config.toml
num_key_value_heads = 7
head_dim = 64
intermediate_size = 1792
vocab_size = 2048
bias = "all"
learning_rate = 0.000154
lr_head = 0.00392
decay_shape = "sqrt"
z_loss = 0.0001
MLP neurons of a small language model. Each row is named by its layer, matrix (down: output weights) and neuron, and shows model dimensions 64-127. Each number is 200 + 30 x the weight over its row's rms, rounded and kept within 0 to 999.
A block is one neuron, or neurons of one layer that tend to fire together. After each block is what it responds to, as a language model described it from the Wikipedia text at the highest values.

L4.down103,148,227,192,247,194,217,236,225,230,221,186,240,181,171,181,171,197,203,147,218,218,167,259,195,174,109,177,223,186,155,178,241,211,238,188,255,166,195,188,167,205,132,204,194,179,151,190,223,178,240,191,224,227,177,217,226,209,190,205,259,234,238,193,162
L4.down177,221,231,217,231,168,248,219,246,130,195,192,202,134,210,221,188,213,164,225,161,159,184,111,159,181,174,205,189,235,234,224,121,199,185,197,213,255,181,247,168,182,198,147,175,257,211,208,204,224,193,180,221,201,264,205,160,160,167,169,176,183,205,221,234
L4.down354,126,193,214,145,171,204,205,180,218,187,218,168,225,195,208,188,207,221,185,187,178,201,179,197,125,210,206,194,208,239,206,180,205,208,220,262,239,166,187,218,174,192,176,180,218,173,178,157,182,215,145,220,211,214,196,193,205,206,183,163,171,168,161,206
L4.down401,167,179,168,201,225,177,224,216,239,213,224,207,245,195,227,162,187,234,158,240,154,201,217,196,174,259,162,197,188,165,188,184,227,247,240,193,163,193,208,226,236,194,195,256,234,163,189,202,235,224,171,207,210,270,165,231,153,203,213,198,169,189,163,182
L4.down698,180,182,207,234,172,164,243,243,210,235,202,201,244,142,223,203,189,209,204,238,197,218,201,238,219,193,216,188,156,177,147,221,193,190,163,271,213,138,161,199,200,143,190,222,184,173,211,165,203,212,212,116,242,205,186,251,156,191,191,224,211,210,170,183
L4.down722,162,246,194,199,178,165,220,175,213,174,229,216,236,165,275,249,204,216,218,193,252,132,227,182,182,125,220,219,259,208,175,154,247,205,200,238,182,197,161,223,167,205,212,186,225,142,215,264,171,198,228,196,181,175,175,178,231,177,206,224,217,198,179,204
L4.down1712,156,177,185,179,232,207,249,193,269,233,204,184,232,189,216,210,177,237,235,201,190,214,221,221,229,224,225,224,186,173,165,182,181,170,237,242,193,209,231,170,208,171,182,234,213,186,245,207,222,217,214,258,149,237,194,227,148,230,174,208,229,201,235,199
L4.down1736,197,185,208,145,223,228,197,184,192,194,243,146,189,257,206,196,197,185,227,169,166,181,104,180,200,148,197,237,189,194,222,215,237,196,212,162,215,227,193,220,202,177,170,190,174,252,208,205,201,231,160,160,167,159,194,167,193,288,191,232,196,243,169,240
Responds to: Mid-word continuation pieces. Suffix or continuation pieces right after a stem that could itself be a word, such as resum-ing, consum-ed, Des-p-ite, rep-la-ced, and French des plus a space.

L4.down95,217,250,215,190,214,219,198,180,228,158,202,179,182,215,214,175,158,178,188,197,211,223,193,183,190,226,168,196,209,229,242,148,185,211,240,209,198,193,224,207,241,194,211,202,241,181,226,205,212,244,233,220,209,173,194,176,194,170,153,204,187,237,201,221
L4.down163,191,169,192,207,219,218,212,273,233,251,147,247,195,153,187,244,212,254,264,236,185,156,252,251,175,201,248,248,183,136,147,214,167,211,197,221,179,246,223,189,276,144,216,165,199,172,232,206,228,211,245,239,171,184,209,244,246,177,214,239,171,220,165,256
L4.down408,161,202,185,124,266,136,240,188,167,232,152,207,143,166,180,190,155,159,196,156,233,227,231,211,207,245,201,223,154,229,182,212,164,234,136,203,240,256,186,225,210,172,243,163,196,220,188,164,120,228,205,221,188,195,218,208,226,205,209,245,229,218,202,196
L4.down544,160,192,191,225,173,255,181,170,243,201,229,235,223,183,222,195,234,252,176,177,190,251,233,206,212,162,211,169,196,182,181,219,215,176,225,192,235,168,227,192,173,182,180,219,200,167,151,207,193,160,197,202,191,216,164,190,230,211,194,215,160,175,218,199
L4.down816,217,155,236,218,184,207,219,178,183,134,152,187,178,175,151,221,195,201,141,224,232,219,209,159,171,245,165,192,210,206,193,158,218,199,219,232,192,116,200,167,233,164,220,177,166,246,191,218,218,180,287,234,197,216,167,209,244,147,183,218,210,243,212,186
L4.down960,182,140,164,173,260,191,191,227,173,155,189,172,190,204,196,219,225,178,230,229,228,164,216,235,148,211,196,199,190,177,202,182,214,219,189,245,191,181,162,226,230,177,174,188,228,198,223,146,219,211,225,164,173,152,171,166,214,194,176,224,197,211,203,222
L4.down1051,183,197,219,166,252,177,156,185,190,206,198,179,148,185,197,196,141,184,174,238,224,193,220,234,204,210,213,236,139,217,198,232,175,213,177,191,206,175,222,194,185,236,220,171,222,194,196,158,204,215,178,215,169,228,228,220,193,190,237,209,179,223,257,232
L4.down1231,258,173,207,234,178,191,184,143,226,232,189,189,124,132,220,204,236,198,189,222,206,190,211,120,213,214,208,193,290,178,199,208,175,117,191,253,204,118,231,174,254,175,200,217,174,171,209,249,135,227,205,252,152,190,232,202,207,212,196,237,237,210,248,225
Responds to: Counted time spans. Nouns and numbers right after a count or ordinal in biographies and sports careers, e.g. two years, first goal, seven seasons.

L7.down94,225,199,250,207,242,215,149,164,203,239,178,208,193,296,252,171,250,203,180,160,164,188,207,184,205,228,176,185,178,280,195,173,233,163,186,226,178,185,224,229,194,169,209,200,183,207,206,246,168,212,230,152,219,200,196,201,212,242,196,207,246,184,218,182
L7.down1508,198,235,184,159,148,189,230,152,183,200,206,235,256,257,217,186,161,154,198,217,199,285,243,216,206,218,258,162,151,177,251,223,194,188,193,237,219,205,225,196,217,232,167,190,132,169,197,204,192,199,208,201,199,261,216,207,175,270,211,239,185,190,174,187
Responds to: Mid-word verb continuations. Word-piece tokens that complete or continue a verb split into pieces, often past-tense endings, e.g. presid-ed, discuss-ed, disco-ver, say-ing.

L6.down544,162,224,182,197,215,162,236,179,266,154,242,221,216,149,213,183,185,260,226,178,168,134,223,208,262,147,214,193,172,173,280,229,182,173,218,221,243,229,211,165,218,205,132,146,169,203,235,238,210,153,186,206,198,240,259,184,162,199,233,207,201,190,181,193
L6.down1154,248,184,198,194,225,213,134,256,230,211,217,217,181,206,206,230,167,226,192,238,217,189,211,215,194,202,238,180,205,186,220,148,128,178,160,258,238,221,171,240,169,199,163,188,176,167,215,189,219,215,212,186,237,211,233,159,164,170,200,229,146,162,207,228
L6.down1171,245,213,198,197,178,175,196,157,195,183,247,212,196,185,196,194,249,232,200,289,216,281,201,192,210,167,175,176,216,181,216,203,152,192,192,168,165,233,197,176,193,187,199,161,212,176,164,191,229,196,166,179,193,193,195,221,205,233,197,224,137,194,168,196
L6.down1304,197,207,217,205,227,211,114,207,201,222,199,146,215,189,204,191,213,209,178,116,205,166,175,153,233,151,207,192,203,183,143,168,169,160,177,165,242,171,225,161,222,180,184,250,198,142,216,177,217,190,234,240,175,222,185,225,233,238,218,204,263,200,162,189
Responds to: Word-completing suffixes and possessives. Fires on the token that finishes a word or noun phrase, chiefly the apostrophe of possessives (film's, TTX's, father's) and word-final suffixes like -ism, -ity, -ed, -s.

L6.down507,202,198,255,221,187,195,163,221,164,160,172,134,188,221,230,217,183,185,248,170,214,247,157,190,155,216,198,240,203,216,194,185,208,178,199,186,191,201,184,209,211,215,261,207,209,214,144,171,175,191,237,180,162,139,260,193,198,179,178,227,223,222,209,195
L6.down858,243,185,203,222,172,255,234,199,147,190,165,181,229,188,258,219,184,224,260,213,204,205,186,233,144,182,185,225,210,212,197,123,177,195,251,214,210,219,198,179,128,135,200,186,158,161,189,232,175,220,218,196,220,168,264,194,190,143,221,241,199,219,181,283
L6.down1024,209,227,174,181,193,193,195,239,258,166,178,185,168,160,178,263,186,196,254,183,176,197,169,196,190,237,137,228,282,159,207,153,170,140,192,242,193,203,192,165,188,155,191,226,215,212,189,176,206,175,172,214,168,257,223,254,235,198,225,250,199,186,175,162
L6.down1028,137,179,192,220,243,233,220,171,222,174,223,203,165,198,228,258,163,215,215,169,208,183,250,195,173,220,206,195,233,195,205,204,219,186,216,218,254,186,177,161,152,207,182,217,199,242,215,212,220,186,179,221,157,200,252,187,206,192,142,200,146,184,182,178
Responds to: Leading numbers after determiners. Number tokens starting a quantity or ordinal right after a possessive or article, such as his 12th, her 200th, a 5-4, the se-venth.

L7.down1442,225,218,200,164,235,179,186,189,223,220,229,211,175,214,244,222,206,210,154,234,215,158,207,182,224,201,165,188,251,195,271,218,177,186,187,188,184,206,238,220,134,179,196,216,256,193,208,130,210,224,212,188,217,228,187,220,179,186,227,166,226,188,197,238
L7.down1771,171,181,167,190,217,239,129,135,235,213,222,190,146,188,207,233,219,195,193,213,179,208,179,114,185,243,199,236,214,212,199,267,177,208,230,220,191,168,188,189,195,241,152,167,133,196,127,193,181,188,227,220,193,206,197,176,227,229,207,248,253,243,224,188
Responds to: Biographical career verbs. Main verbs or their past-tense endings right after a person as subject in biographies, e.g. work-ed, played, served, held, made.